Weights of a small GPT-style language model, trained from scratch on English Wikipedia: 13 layers, 441M tokens.
MLP neurons of a small language model. Each row is named by its layer, matrix (gate and up: input weights) and neuron, and shows model dimensions 0-255. Each number is 128 + 24 x the weight over its row's rms, rounded and kept within 0 to 255. Numbers have three digits each. A neuron's up and down rows have the sign that makes its largest values positive.
Before each neuron's rows, "fires in" lists the words (lower case) most often at its 100 highest values on Wikipedia text that the model never trained on. A number after a token or word is its count.

fires in: "a" 51
L8.gate262:142120135109134141097176150158115135118113163098158136125117147156115132139178147098123076135155157106117163101139095127144162073153089135102151133164114119123142129138105175129161125137148137148141175134093091107168124126120097137132142088125144138118124156124127206111129162105121126099106110152121130149130152126134106111094120130091117117107162099110127096086099118144088164124162110107142110114159197130128140110148124165101100148164153133140099148139132134128127120123142136162141112090096099108146126134124122140118127153151098147147145133105110138134147171143187118177198113148120173112129125115093091111159135104135154170131146155128087097163134156153125137089113159107078125136125129091129126125133154138140112149124129131103179084144136112098094117122163132
L8.up262:100125129121131127120097126117133118136151126086166130075108143131133074127149110110147148148096096138113139122168143125136116113134163142118196115098094129159129142109098133121138144089131131111110153167126165127110136101124174093135120100167133161142115134094141143152109153131079184090180126134131157144103096132128147128130174147115129136100118134118105123082152118134129103177130158129086167127166167094144181186125142122133126113156092132094111051143134156134126162174122093096128141062099152118082141120095152100125126117198118122129109169155171130160125128098124148108125109122103127098117153131132134132143156115078126129123105112136118124155151122123152120141142126107148108142127146133103116152128150113118144155144137122114141096162148184150138144132139131

fires in: "as" 76, "without" 5
L10.gate261:156118145140142111138161151163132125097129109157109126118096138099095192113097103147104122132091115108110128114119140169080105116104138108137144146136119150121145134136117114122120150126130134148126144090136124161087102113143117095121113147104097068141090121124165143100104102152128114129142160098101122117142123125062145140170113142148142095130156170121157140100147129167164125145133153121147147140139185136154179167089157137088135123163154127101132100130137159160121105132152162162141157165143145110144112132114175136109138106107125166128118157078112151132145145146147101124152148105162125116157117172122146145098119148172090170145132099094152094128119171086108123109152121118112112180067124123144109122109135122179159156123163098152123109128116133141101121075104130
L10.up261:113160127093131090119087144146174162132118138125114123136138078123149135105134119127130140151108133066131102138137103187115067145096133151122139131170124108132156136152084102070176083143100106135131117144108111157123134089154111096111135132154144145137131158123136136091076111135126143126138151145150132148148123122119132119124085151153125094156135178143124143127097104142157132163109164117136131122184112163112161165145169110159103116143104144142102141170120128092115120150117124149116131135178136117109108097133106181130116104160124133104140123169106121150149119150116145116135111124155137115167151135085149115140127167129097140101106157119133107118069140116130119111162173116150109140182112158147147106163101093123184125159131151127121103153111165138163106178122152

fires in: "south" 17, "north" 12, "east" 8, "eastern" 7, "northern" 6
L9.gate292:117098147150144114106142108159144159128172144125137081107100178134106168150153070150131142138162155115106103157123104150131151178154162177101131168147138153143153116106137102128113178133125080138183126094148150159134142139139147128108145116116131108161128150116102137118140116152125162147155098104127142125133135147124126113115134138111118140092127124130126116146144160135104135097127127148152164149133132124094167159099160123181167152080126099104165153112130149134130116145079170127123156127115102116154159172088171155136192147111107122103144136118130165103152130113125165156186105152147089124127120119093110102108123125118142159184119152162110121106132143152117128127144139097142152161136129158141139098108107095126081149135140121163084143099144131126148188112126114
L9.up292:128198149139100133102130119172128095121132153145132139126100114119112139137141155089128145120132162129112122149111163088085165115146123148125106141132167173112105123097133101122153160069083136145125174127088121118107117163127088174120120108105128109156140106132129123159177127120121156161131171144118158124108083148108120115136136096125123127144118139145097117070092073143129129150102156151136118094152148145149144118116136113144136159121105121152131119117131132118119114126120183132140128102104101140125119141126093131153137149118107155161119120102132136129101134129105187109186157125176107120163145135110134104107171120126147117197121140119078169124112154155109186097122165125097117100129139111180111092119135150139137146138120131170118100126067124155151167126127164

fires in: "a" 70
L9.gate90:148153145142099139081115152120143089117168120094172114110146134149136127134138119126106111157082151119123117162125116089079101085121116156148157136177109124137061130122083133112107115108128108129125143117136139083083141112122129094130163133160102156108119105162131133148138111160098149118125143103137155111140149119133159107106137164109117130136145132137121128116173144176114134160174159125132182131120120131131175152160093148139154118150097144121156109133173128142139106080150083126094147117132131120115153179133175157103138110154152122118079122118128156143128108113151156126105114135094138151153133104102126129117099145110087180104113144173117104161153148109120128162148147084131122121104117149060134160157132109168141104115097162140150148166092142157106145121169143
L9.up90:174110165143141130119116129121148157120149141118136084103118141077097121145131108121166081110126147120170153141081114147124111068102142125127158120123130112127143126180133149124132099118129098128178127087125142126129144133102113128135084083097116138150107121131110129128189170146135112160144138148104115094156104114143139099145134127153124124114153067095165149138146109104098110166116139117112100117164099145165121151134115169097106174176120111162144080145126132139101165131116139124140140144144180133140064116085119114087116099139140136125090126103146135146112153162153113179123111127106140134059114118120116131117071107176121128087100106133135109135128150122112125131082132104145161116151126060090116144142110134150166130129125136119119107121137154138120143120094157

fires in: "a" 73
L8.gate99:178128135141121108128127121155122146121142102100133130161165146142107123142147112138144104109152101133108135112085111114103125133174133137130139100168131106105157111108081151165130137110132104120120141117170106101119145154135116125120132182135133115111094143131120140124131131149112123151144146168116166103146136142105132121133121156118123120101142135122143121107133148108109163081086093113094113135157129138130152133105090148124116108191127124088100159099135125099105107129077065148186126120112101099144135081159071140086160135115126189137126142074124163097140161131123120154118119153124104138168091126129102196120097125132095147082156136137097108131118139096109147122141144103106125100161107079091102138071143107168117139128179123133125152109152143107167119164163123
L8.up99:110149123155135112161082134064106128149122131101132114139145132107121129143129051154081110155160145184145149118113109096140130115170108091163162158135127114111105155132112100118135151110099100121137149130131112131120166133129121135133140085146127120105146147109133098152162114098110142150112128149130151117107090114137111123155089086127158095090130108110126151120125120132067119174163104146139100167178147163128160148127135150150133126173104128143084111113138123148143099107128122169119135102110166114122119151119073137136134141128127192131130131113097121138152115140144108118165113161108148118090099147113163182135170171128129123188109151095093118159119124130113114151098134071079107127152129112115121123095094112116113132186107122129130137156170139106134125114144142

fires in: "however" 24, "because" 10, "instead" 8, "rather" 7, "if" 6
L8.gate371:135123159095150093100163130160151111091150120136128116150162123126145198143132118128169157107079148134138107143102161160159120147158138128108143139103115117106154102126097130134130159134152106153128103137112121173093086119092144135166115163127142131095157107196137101095098110091136085124104111117148094113114114139133108126163112169128064117104112135126116107131166154114153158123112128122114099118106116162103119115130116140144172157124106152110114120106113076144109158149165109129138103118099143176121151136123100162120102134080143120168143101129121114107117118149153172178109119134152130120085106127106172120114159162183135126139107100134098114111126088087128129151160116128144157122120105137117163152098139140127129115165113149100121124072142074109151108124102119
L8.up371:114107179124147097173153115106174130102132080105124100148078169108156090136112144093138114132125135097112161116167102125145130129139132168136135102122134188131157147091104103104115103099151095153121155098148131154112122116138120141081103160117133125151116126126115134114142130128130125144121183142110147051140120125121124106162140134133140148132158131119141162130119088145073155101110144171071127118182127145146140146145152128133111094130113134139148106125133159113124172143166147129093138181103098176142109137123103157113109140125133193118124148119136141119109122133119131114168144158139129128107149084119110150171110152134120162114162122153122160093122116149163128150108058129131109144074107078121104140129153152121119129107134117135119142168096089116140126100140167

fires in: "the" 85, "these" 6
L2.gate319:090095134122115129112147105174099090124140101129144131103134145145098132159109142158137164134135121114170131155141141136131097139122147112102130162153120149162100115156163123134137147116179093153130114129155145137117093114125130135178133096135140110118127137109129128127149117163107136124124131102100133158122133118137161157139123163128076108139107144112115139129105102130138080114114156120106187098111143110155193106101149152118126163118126193128139129139156115116101138211108088144168130167141117134161176144143106153078101111081114110111142160111127126136128109108135091147178117130128114156118129119123153123121152107101173130140102185119113088125132101083152131142150152128167158110158121204151079138158117068123128127170130104111150122127146137095139129127134149
L2.up319:118110115142108088105137113122111129119144115062138123127094133146115131098074104119111078139104122149141147120190112133158145139112095120134139155130119146124097111081132118161140171121122127083079161138117135181124098137158162163101104128112165106162152104118150142112112085146146120130070113159129120174132133167169084160126096140117118114145134157102118177120133140137141125189152149119125161098122085123112136141166116148139152122117182152120116107162140126162150116133152102115157131118143139131095142141106159112146132113137111166079126131114125127133133151131144102159133109155188166169147135132145113117126150130165143154150135075144158114149096120143142109114141106113133124182143169135136114149136095129110127135159097144150081131100135111144090152176098142

fires in: "eastern" 17, "western" 13, "west" 13, "east" 11, "gold" 7, "silver" 6
L8.gate288:116144080151128097142102111119104145158131110178141093157145124118099127117140097118121106142121112103101127134103131145150106152141137102102098097148123129124145086137092114173148135160122093117101161094088135142133143174132142134110149167151149078168137144108161157112140112131131155139111185105124124083149109133164117132096120111135138138051129112164184129142116139096125142060129149084127126121159144154125123101135122118148116165155135080125138104116106130096125116137158141097152171165125126135125118113125102124142108127112139129109113141087099098106145137134129150133094149133147168161110078127124117145125078162172167129165114108145131108115141100120149170125120124099121106093088122087092155135103076180159108116127077113138125145111143098136140135119108093
L8.up288:119150110116134133113100082121166141149100111131103095090157086140092095146134157084115130108118123105129165128122113120184108146122141109142134176140132153097165123139165098122139136109105132127141150096134138135123123106127151132120142138121098096098121113111143158148088096170111097178122140115109114095122085157130155108159110110151139094122082127133119128167096128100121121111149184122111108134170167126130114147158128080101130136130125152154156150085110128101181116137122164121090160110124141141140154129111088143100131137116082145118145114115142094128115144122102089132121148103164132126129111157167145121107120106118146133174111057099132148103178095100131132108140105139092138068099087128125131146146120196167094142084163117131119171126117138121160124135123125

fires in: "1" 11, "4" 11, "6" 9, "5" 9, "framework" 6, "3" 5
L2.gate402:149143118157121138071133118133129172115101132137130101119097169100154156131163148133123085089141152141095123117109140144110116169116093129182140110134185125101131121109147136158166138111117149107149144125105111125132126103166118182075176160125105121162138151189156111139137122098093135099102159123157111110116145114120102126084104103107142118114129106130096101108117109155070166147129091167128122083142135105120132176095122102173111110137107127110134121090101166157136136114126125140128122102088122093112096181125148160135116164117168087146161131134158073128141164153113108164169126117129136122103113111099142123130138159144102148101157123106112105138131159146152137139128114144127140124143135132109132144145118146161129145168154157106156156091088099127089101130116094
L2.up402:134127119097098132088108143169124141117151135146089162066102136147121133102109085112124181119127097116166101130105166124115138118147118146115145147130114084132078099090113153104182133111090105122109142123134120142162110119140175115137137079171117150117109138141100112116110142113115111148093126079107115141148100076171123121096134116117100122136117137143171069104154118142131129084103124157132096133084166099094139128119165125134125108142130125130108121135156127133142109097120128098108129144116138123147145171110121122120115110097139128177103118102140116158112149061105125154088097125105136154090092124129133118122115141098084141129175086124132088099134180158116135141120116156118080145133148176141134153094138076142146086106114134115141117143146124151159128103146170

fires in: "2" 42, "3" 18, "1" 10, "stadium" 5
L4.gate406:115149077128101115163086156117115139143118201162088124115143111180108146121139177136179128155131167155151131126141124137079160124160143083119126122169129114096131154099113147132097124087085136177170142068107132142147113095076174165119093146118135092155128128109143152112102102102114146131135121111132122136087188144127091119122136137129068158137139151108151107128123131135123132111149123093113113126112140103109144132177128146098185142113122149125113133086135094113144105092094139146126168165110122142118100140109148114116137158099132157120122139106133106109184119111139151125111118128142108141132111116139150092113127100099119140149143116137151156123137156168141114104107089088138148136111095155159134120133154131109140142152144128172136082108138162116136152084124149
L4.up406:148122175143130123101127162086148132113147156180149088143109144122088122152166176166113137126147131114121144125105130107091103114153122142110103180165105111155089136121109132140135144106126127086149139138146132114108102123156099154140160160138156168144139148207130109153095125101126124139091158152123130150150148136127119122116108121123142127090131133103107136129125161097159119121188160110198135156132096126112211131097112129126097097154149180143134133132127154125111102091092117132133137112091126121152139109113123150121121153106098128115103070124136158122168132148130119113126094151134161104109143126113128126122155103091130128112164167125069102141142139103189115129147143152095107148159138119113150134109142060141107126164140124094125134159133129131116091124131114

fires in: "there" 27, "they" 25, "20th" 4, "19th" 4, "sixth" 4, "these" 4
L2.gate231:078110123136151105084134114133132149140123082099134117145114124103085070162097154086131109135116121111109145188110142141153142122112162143078136118117159154148112091151157116111122125092121104113091165148103113168169095147098108102142102135112113124126085161111097120135114152149035125133134105099101123118128121138126134137153134135131130135077127143058140158091127091155155102131122074102119115117147115139096134152149141097154154074136093113128175103116141117147146157136136119143139141132118114131139118116131117147122120108156125138114115138167114145144126130094083149082129118136110121114096136140108115093149130153130093139089139151116123117168094130156153131109100093154079131150125163106134170144121101122094131119100114171076125117094137152113155126137109161
L2.up231:167126138174131173107148160151121084112133100152139142140133124144141122121143151157161058152121080176183139160152120118141116131120138105140143121178119159116121120146121122109121110140135132129123120108127145110129094165106106168103162099121131128106123086114132127129134147109142105128143125122155104123108154129169166128122201099108120145105130091140153144134146101096136137094124106105130157112130114082151139138113170160119105110117121102118160141112120101155106144097148125194137136117107151121144095149129115117070143134121133140118188143145089112131124148099090143145166121118162153169127160123167142110110095090128134107080124168115139078095158124133098168123088106143133136142185121122135122135151130083154124139135139172090112155144175081114122127140117103

fires in: "as" 74
L9.gate486:126146148130110176109156116186102149091128107162149116115131171156091165104127135158135115167139151099144150145146098154107136151127102137094131118141114128147156171146121167160129162152141178135106085152107134128123093098137088123179138149166140149125130101140141135159120129140175109152134153100093101136126130156112117141078079108129089116113165121117156157162141149152121165130140135110113106114123113159170122109166104146119122117152093124079158135149117142148101130126136128121141123120131149134135112116124132163166119145182110129139112117156137142111092070177095149175126129094168144135154152179085152142114127179135098109131096113127093152135110148142147120120149130132102134169087113143135114115095154166132105137153125094155122146099123119148151106177097152
L9.up486:196120161108125197109158097149117165146109149136122132139115139085110132132107117118147140144100144111112117116109095106118138148146115147178068169116146158168149117137127098153104116122115139119098144106063147119153134155151090172127101131139158165159150127150146113127129093109138119114160143103099151159112109173068130130142117127112103170152145142134106120095110102152131126147165127140135143117164165139093127138127122144137148176140097092121125149124090096127154136146131148133145132105129109119147092127150188169123149113141129147115125102086095125100134119166119143183124141121143122165111143109114146131141161110102100139143155116108120128145090153170147146141142169137154108106192151107066114129144150145138143147117107144135110135140094139093160123085115104

fires in: "the" 90, "then" 4, "there" 4
L2.gate182:098132116120152144118094121191121136123144110139110095157136112127167111128137132111170098144123074115133133147090143130110116139145138127117138139202135099156118137149112112140115106125113106156092114149131142110158135141152092109136115139123140174156143116112124129139145150152130136123148113120116134111156181148136099134117078146133082113131117152096125124151111071108091101091181163131143146106119098160149134064105151140134171134128107129110108204151156101140155126132119086113173078157130119151140176152142127145104106136110138162136136143132131139169121140121150101187157159119126091093133124130076140136139102102097140114130138132118136073119126094151134132101126188116140090148148105159144102147105143116123126126105155086115128140128141109098115177109156166
L2.up182:187150112146082111142143136128134073092112117097085148161111090142122123077102152109138084167113117164147151134114138106174142095119135137079143134099124091136125090108155098107106148107098104136127160174125094107113109115162094123144119109128152111150118121172133084176077146129131074176145155123091137130103137129153137119151170132110137106169139156107142136116139145139112118105127160092084103102155146145160114138137140129151155136122172138150141145104135158185110133154124153122104145122106080139112153120129146134133124128159135154130077116133084146136129161159134091148136123158151130115137134129113140110169135132105163128130142093124107134160116126165143136134108081108078149165150147114105140138130090103149119138156130132120086116107162159132159145140091155

fires in: "released" 27, "born" 17, "published" 11, "written" 8, "built" 7
L5.gate265:123147118110140108138182107081136138137126105145105110168168101050156123144100107092124116131106124131110136095092168126141129091099131105093101127131122121119157101080152179096122131130112148090105128112146133109119123097160142112198142187088089116100110114155117117121124091114143122163110149153119140122105150132141131198140153129147101158093107146109127109146124122140117136091125144100105137131089080146138105167151136111113100128136101158098113197108120131169158134095130125104148123123156183140142154133097121162114102101157181118146156136156131124122148161132131123147113162129164120133115086097125128104088105135113093123119127120139158109122146085119143104120145116134121144124112173122130164138161140104125103117126122166115100119119122139168114126153086151
L5.up265:110101162129093117169145128104147110112155089130164106109128132141091109142113169133187153133138125109098135117113151095163103101132139142123123118165127125158159130108096140091110106141099119120095136096140115142164084099146151124138148130148136137143148095105187125129111148105146128131133104121118139110140116152118130142167151132091118189105134190110156166152171115134082099119125125149094121134097159126111138128094144070150101166165111162112109132144175107100102116122141140149129116118126177135129155155139126166116159154087131170145110114125130140095173151156112107140159144114136133136116086138100159135147118137094100155124117119145158082133174086151118146115132118121126105089134087121192170122151148150179110127144102150113143124158106133165116095125136135

fires in: "who" 27, "when" 24, "while" 9, "where" 6, "after" 6
L9.gate18:151170157140097149106193128162156102108055141118147158114115160174131140145166098146124191129119121176094100130141117089127139090127151099124142126111134169132149126140106114113156110116115089161174119118125135131101150132139121102165130091121146102079092100130122106136134097164138111153155123116103143148097129167098139132145102111109097139112156154129106096143129129159181129091163118154103142124166127096140140156135119095073073102145151108118128110171190129142117104128140102076107158083124114104172130133156117125165161136124140140121134110139126093093152134124153124140134172128170147133148142145107109133117113145133151111129123122098135136116101117123178119096123118126119124117178141133134130090091136145163098140120115095116106156122150158131138143123151112
L9.up18:182167123121125126111126132119155131115094157098138166129123157148146139160141118094149130135121132178101135067173108116166111103111104129139100087150110139196137098099129132076145136106111108120116103136155112073132138164132140141153104123129122138121076080173134121161106092164162094110139123135090135123105156143059127109134103162163128134183138151139136124112117106154147131124125141121124095119116126108139149127167164127120144109118095107099117145131182149109117093137110118113137125104161156136148116120111088147095130116107088165108133137128130161117142148088181121137108158122141119180143125139182135073131117135145144105118142093120134101133162158106147096096125108085127114140170102102124141114142117127118130146153183118156118154109127140093128120129110161

fires in: "over" 23, "about" 13, "than" 10, "approximately" 7, "overall" 5
L8.gate470:138132124160099091093132104130132115123113126116147150145119109143109121137145122142128121149109160124125089151102134132137164145135154197092117133139119160103139084137172134144102135108141117106103134127113160157141123138078098149141130121098129136179122106152165162099091124130119127147079106106104121109116150082096130059084130152121130129159128154117159096122130139156106148132180176123108131119089142108094142080105120125141114103186140124098141115128134123137093145124157096104148128132135152102171120121125117127113169156141145096115144094076132151140146140143148130158125172109097130146121086136124112090175089136180109112144144174142100099125095134171106118106115107142093165151142181134112122157118102134128110141107120113105100086162165117111140112140104181
L8.up470:117117146129132137136158143118139126088089114127154140116133151162120125119096137127129136168145120137152121113059160125102121135175166158170135106107125107103134120104128125095124132114133087109152122083152163140116108132171133143159138130114128107134166108126131137175148132112104130140091135154119145130077140164134144080153115096143070148169144111175189103127159120133157109152112120157085191174146102126147163092098128078147091129141140147136117065118165159130129128123123083121157139111143081132100106107142128165143095079127142160170155071118133115125096157111122127159149107099141106153098103134130147107140146125136133149133144092135121144132137111129175137131139112137132119110061096131113097116125134121135126121112127164095140156140156103122151126109149092

fires in: "which" 37, "where" 15, "who" 8, "whom" 4, "succeeded" 4
L8.gate251:173114127145132116094110115112122103116122129118133142120133128169188117149120130090083136095151126090108155151181152117149148146120136102174138081135162170150126118109134139096162106161106146116139125106181147138122146123123094112154099103134086150133134119112135104087137139138100142176125067129142131107125113103121132157098120108146126175107147163134132109125181115136071123131125098137150113108127159103108109152115176082065118138093089097129097152149123123151135136153136111108145159139126136119121137083116112113139148109138137168128138096086153092121100113111155131109111113121098109125095079152143122121120090127114113145127120188108132158123097129149148122155144143128120126176095135112136135116111124131150136078101149076140105139084120116083159122143071099
L8.up251:135116142135111109082113084122118142117121128115131173150127140101130135115177109179122145161102116143106155131093160111147135134134115122133142118083119131129136096090141084146146162135097135151181141106087105110083120102106088120134130116146126087130124104129128135106138139050099130097140152118129140144146128148174124156099118098104126095118154130123184077118143128128156132127156147119111147157157145181098169075103136117133130128153144112148120124115148129181145132155167169113084148152118105142153160142127131113123126167122152135145144089112126140169150140136101111092143099082119164096122129144104150151140106111128142112127133104125060113128126126125115095126070120134089148155154159124113159178101110109169135112129128101141101152107171080114110115117117099

fires in: "which" 40, "people" 12, "where" 5, "society" 4, "financial" 4
L4.gate262:134089154154121130141124053121138115160111152129104199107146167119160168142131098129143136140091178105141124153151128121144110093107134137150137119092120156138090139093142097080087114130071151102105138116141146122119158130154161092147123148147092116163124116140142109082120106134113103141147113139119129130108124182141164160118099073170120121103126128126105119135142128128099158102123126113104158115106116110141132087151149074136137097106114132144125128136109130154146145112121079117113123124103102148150070129100136120111135176129134115135106114139141123104115100134138156156154132123120094096134120116149075100072138106087101118090087135109131167138146155179139118094158139111142117112104136143159109121160075080095114136114143096131092108109145162122117105126151111
L4.up262:166123150118129116132112150161115139122155144134117117175142108158119131130172136151141130107125104105091111128092073115105111113128082154129155152170148134118104142168081130140136176124101129110129108113100127124148148107107101147114112109098151150136138086158099136180137113116141119166141109173108143088132137103138145129168110118102141186101142156123124155126130127103099106112176135102189156113141133169090130137152087139146114111118127119128127135142137116090185148142142112079162106121112157136122088164175078129107112124175101141146147147156095121128069108138112087155152123098166122128181133109158128119133134122149108109074116107136127109142132133137118145114090124109137090140133141093138104132132152091107142144116154130185148136116116062154135137107127115

fires in: "3" 15, "7" 15, "4" 14, "8" 11, "6" 9, "5" 8
L4.gate187:137130128116165151118151133133136114096133124109167126138104108122103166109098173190121142120097137150160106103097142147159132148139080106127157171104149106153157125123134125143145152110125115107125103107108144141145172124132140149125150152129176121156167087141109137146139078118115153090083121109102144106151173091098119151107165105144152135166140102122183148141161141115096156095139126166133105113114115121071113109100124147126148138160125130134134134172128114127141126097121113129143204110103131152119084165121138113095130127172135182136112139111151154127141117151095102133131102096139119154126110092115150098200105132167108144163083116181142108128122108156142143152126159114113128163137126162150153096137103107139093106154112145112131137119115109136094136119096171
L4.up187:135117143151120158109134118129085132103091086109111167118125107158095120102130162141159117132104115162143092130126169141160164133138105146115154131161112129121131104114136137123122127090137091115112130124159124117167134123156137140136144112142111146149054119157127157094135117135144136141101097121152151074152121101109091155125154162168119111161150148141101125148155087146113097103130140135096087129124132114064087118110096090070138145134178130158155139144130121132117116137098151119145155140090129151133090146133126164155105126142137101109104145123179112135121098135099109139126102065129111111108132084152170121141093104148092168165119141156127130138117154126096161147140156045154128149091150139099141088133088106169117097131144137130116139134125139139131173143119155

fires in: "years" 26, "year" 10, "top" 8, "than" 8, "approximately" 7, "months" 6
L10.gate378:127108135137143146168107177129125137131133136126119114105091145127130118121132113118147062145114140094126101168104147154149099083106109126095152116157149190166156108114121118142122119121127139120066129128148127147185072107126102145130110134120075099088140107121118126125125112119148117163133119151127109112162110173113137112127126148083139149105139161126147140123125133101136140126122171149131182130086098136118111144120127096141101079173082073121160121119155104090091147160126076141133136081145128133156093142132129176093130103104123097108117120104096142152121160111148094146118094104141167093156123146151100125141121146132116159095071155139134120111116114136129126145123074103161157099110131119129108120138087163142095144143115178155118109110092121132166107123122133
L10.up378:139096149149125085137170125192143154105138145126137089124114112189125105137145108097141143109095112146085149135106148133138154134157147137148133149154124124113146140132148168144131130132143150158155124142162185144097105166106148130147161097143122111141154150125123086095092106114125084143104184120117132131141133124171138118115146131128175149189184093109150104113127118089138135099083134103120123130190107069127118090131119130138106130124133118131152145133141150124094111123141088146118115118092088105149132125112110139116108165077121112135110152110084125129087158134100159133154102090111128121151140170121133095151096065132132102129114137125113118127081139096085113128139154130094148157108131086137105140154107136144132166112163155093178144152136128110110132138138146

fires in: "after" 23, "when" 12, "while" 9, "white" 5, "from" 5
L2.gate417:150109127149120159098132127173142118099173110128124086144123168128113124166133155160134137128142094126125121123126122140090127096071117119161134118116123106150106096151146080144113109127147120128126128139120182136175118161143100120167165171139136130079177096162105131160118124152091140150142135155137106139135119119109114151128124141106159164094113167099093119128107114116149123181166140146137144134121150143127191136067110076184132119116136143129093165129155123154137114145124110117144135164106103161160157127161099154151129117140113157148134119123107160119138106133105116136166161145108146120086132138121168114169093112132165146134135102103093087150115118103097155077096133100139081135124122147121126132130132169134124114168170108101094128098127132131134188162106126
L2.up417:173148132113123120119138095147140097085093104120165138115173121131162122108127098146127159156137120098135129085133099100129137124110068107110141148136103123166154137126118091136216149140145078119131138151127117149124097156093082125143125123127094121115179111161123104181132122149183131114111155126146118117104103124154126144136111113121145094157119106109132182098096121107129148148131113155137141116163149129123120121119170144127145155185101137146152176150135112123122132126118125100098110133118110146164092140113129121137120168130133147143118087082126132154089188142136068093171119125182166155075152132118126147134169115143123110131145138109107148111157132089158122146108102104138106102114117157121115134143132161130138166142108102134108184092149130161136126138118148

fires in: "1" 36, "life" 15, "born" 10, "gt300" 4, "3" 4
L5.gate327:087098131130132134137187159125106134160157124103133126093148130130143139085167112106116119114138171136125097119124120096151122118105115080123130123180148100120151143123110175085125148124153128112164102130192145102121125122127155112140148115170122108166146127150123119170109144110132141135148142109146128088113096136166129093116148114098121108155128121126109127110104151126130090053177123152108120131113147098101131122147147117119099136187172134104099126111184092131119137122139153164119154117112167115106154119131122139098140123172151145113095126111153127116144134128120106131098128172107074117122121129154117104155125134090140140124137114138130144157188170169112109127134140106158086090127118155177146138110121101149114070183144090068134123114109125133105137148099159
L5.up327:158149132116072135166124112131154107154079114163118096099150101123053091098121117123172086130144107138145118122130163084127105098161151109094116184142151113136175106143123145134135116132124101093077108135142109134124136125125133108215127151121137130124141131125118138147113143135141159131089097152158145121161105131129120134108137162114137137149143138100127151099146107156145140132139159130135093105129135142109105104154129093107160133125156124131166143147097139150122115103132125119128137145134150086122137119129176141138170138117091121106093084166108147145156128117141102124088145105123140127131158084125109131179133102128104130145105109148132088153101136138114150170118135103149114153110156155118108117092167117097129137157134148150152088181148098094062183152136162

fires in: "a" 51
L8.gate400:160147154145118098115084136101130110151119129128128103104096155171128164097127129122110117086125131104111068133119103144145137084138120131162142170097105140168185108141145119092162104153131101174157149109099136173152139125151091085149133109136100082135176114167168106141155154084102128133126162145116092111141126140138157141124149118104112128143146112100163141064143160147087149114127141128131128141109147130165166121105129130159107134184164168132098135168142112106107123118091103130116151116120146117130112128109165134068176146157130125144101110090127070161129095146137134136149111148123146104154141121080152139121105092117132122192133126134142118126114142107109136132134126156104109110112135109133143114139131119113120169132115144173114125148156149095161161162100137
L8.up400:136109161097114141120123099115158133113165111129133147122106169126130123156102106139097096142132144137101122153127163099073102091124117137148203150130145134124109140143117124098131137090136119111127167107164115086123165142124155108185114094174125122097094122108162141148083180134099124144143125131124104127138100147129117075139097123116115112161131098150101140131093109170149138120081093170120172160146130149117106162093119135104136134156085145107125110148158130147123105139186164145112118117154167106123125167173095139138132117161110144114096115097153126168111118094153161150157121124134114091146119158135113100125078133094076125089138168130117144104114184123112114113125164132129085124146124099112155138141099137111150115150151114068118140132134149126146139121130112

fires in: "is" 24, "was" 16, "it" 12, "m" 4, "as" 4, "considered" 4
L9.gate404:138151123138089128160116096159094133087120124168135099102153121109094110134133075105124122101133096122135166127078146135127084157091150139115133148161138119118117141108154163137129098105130103112100141106116147107090151131098158136171135191142130139125081156135137132153108086138125118122126083112153099126150138114147152164118145158127124189144115175138116140113144148121129151066106182127133096133081128146120130121094115136079140122113110135134155124157104101138128112125120142129077128121120115131073132122150117118078134145119134113141150136138146126158128091107164163146156081122146113143124047148118115185113111170102136120170116140119102111120113156182145124162147135120130096124102102130119150099153122117143112102100079127095109170143089134120124135131142097
L9.up404:174106152122078124116150104164141141127135149107149165100182101138134133130085148110142071159142094093173124153107134113118107147083115107158148146146109112163131125111110096147096111122108095126145108110168146108154153131105136174132165087168165149146127102107123113126120128140138118085157122153138177137142123124085090095096167135088115102113126137151141160150148103139102101135132124137143134135150130159149101131133118142124094143094141100113180155152123170096128138151185133151133127122108140106136096096113178124106138125134123153107142167097134120183133157115101105129124152145139135100117145122128140139128136087112112104109117095183124093157077116132130129098174132135159102081145120142082100127176117138148126132116145125129113141200143138130153149120141124

fires in: "these" 26, "of" 24, "chinese" 12, "they" 11, "following" 10, "united" 10
L4.gate185:113161087112123109153130124133154118144108141106161162090147205144138107167135120094079109138119132140140116149117149128138125120154156138098132160115148149127154074091162110169150136124142157148125104137147127135135109147108148125122075102149155122153153141148129135138131160115127133109125128159108118126051154140094147134111148188113126132128140115093122118132110108122119150141133108096128110121144128103119154128117137134137132115098071118136157125127175093111131123131112091139138173105112152113152156126172115153129140104138115156125139129120135111134156147125129183156109110160086194101144140127141149097172130162144156150092115150146147115104092108168166096152117098164132151158128137121103144135142195115063077147162141113127097140092116082125120121170135129
L4.up185:128123110132119127125152114095120129121136103086102109095098152114142149164094146147118109101134126100119119150158075127063113138143096141148142106100137126100150114069116159156061102093128104136104138116083141072178143170140141124146123125111142119123148146111149131130145107139107123107126145149101133114156141169100138143073145156104154117110143106127137142144130118127125130110180129112104157150111093140098144154153149122083095144135153076108132147133129090141099100074126125127122133083114121132141085121135106146079114119147132138105140145132084147164100127088125125156161158152173129119130104107101139151148086158146100108129105144121128115130159101116079131126162116149126144112152115076165062155113107146140125143127174120074140154115139123098107137100119151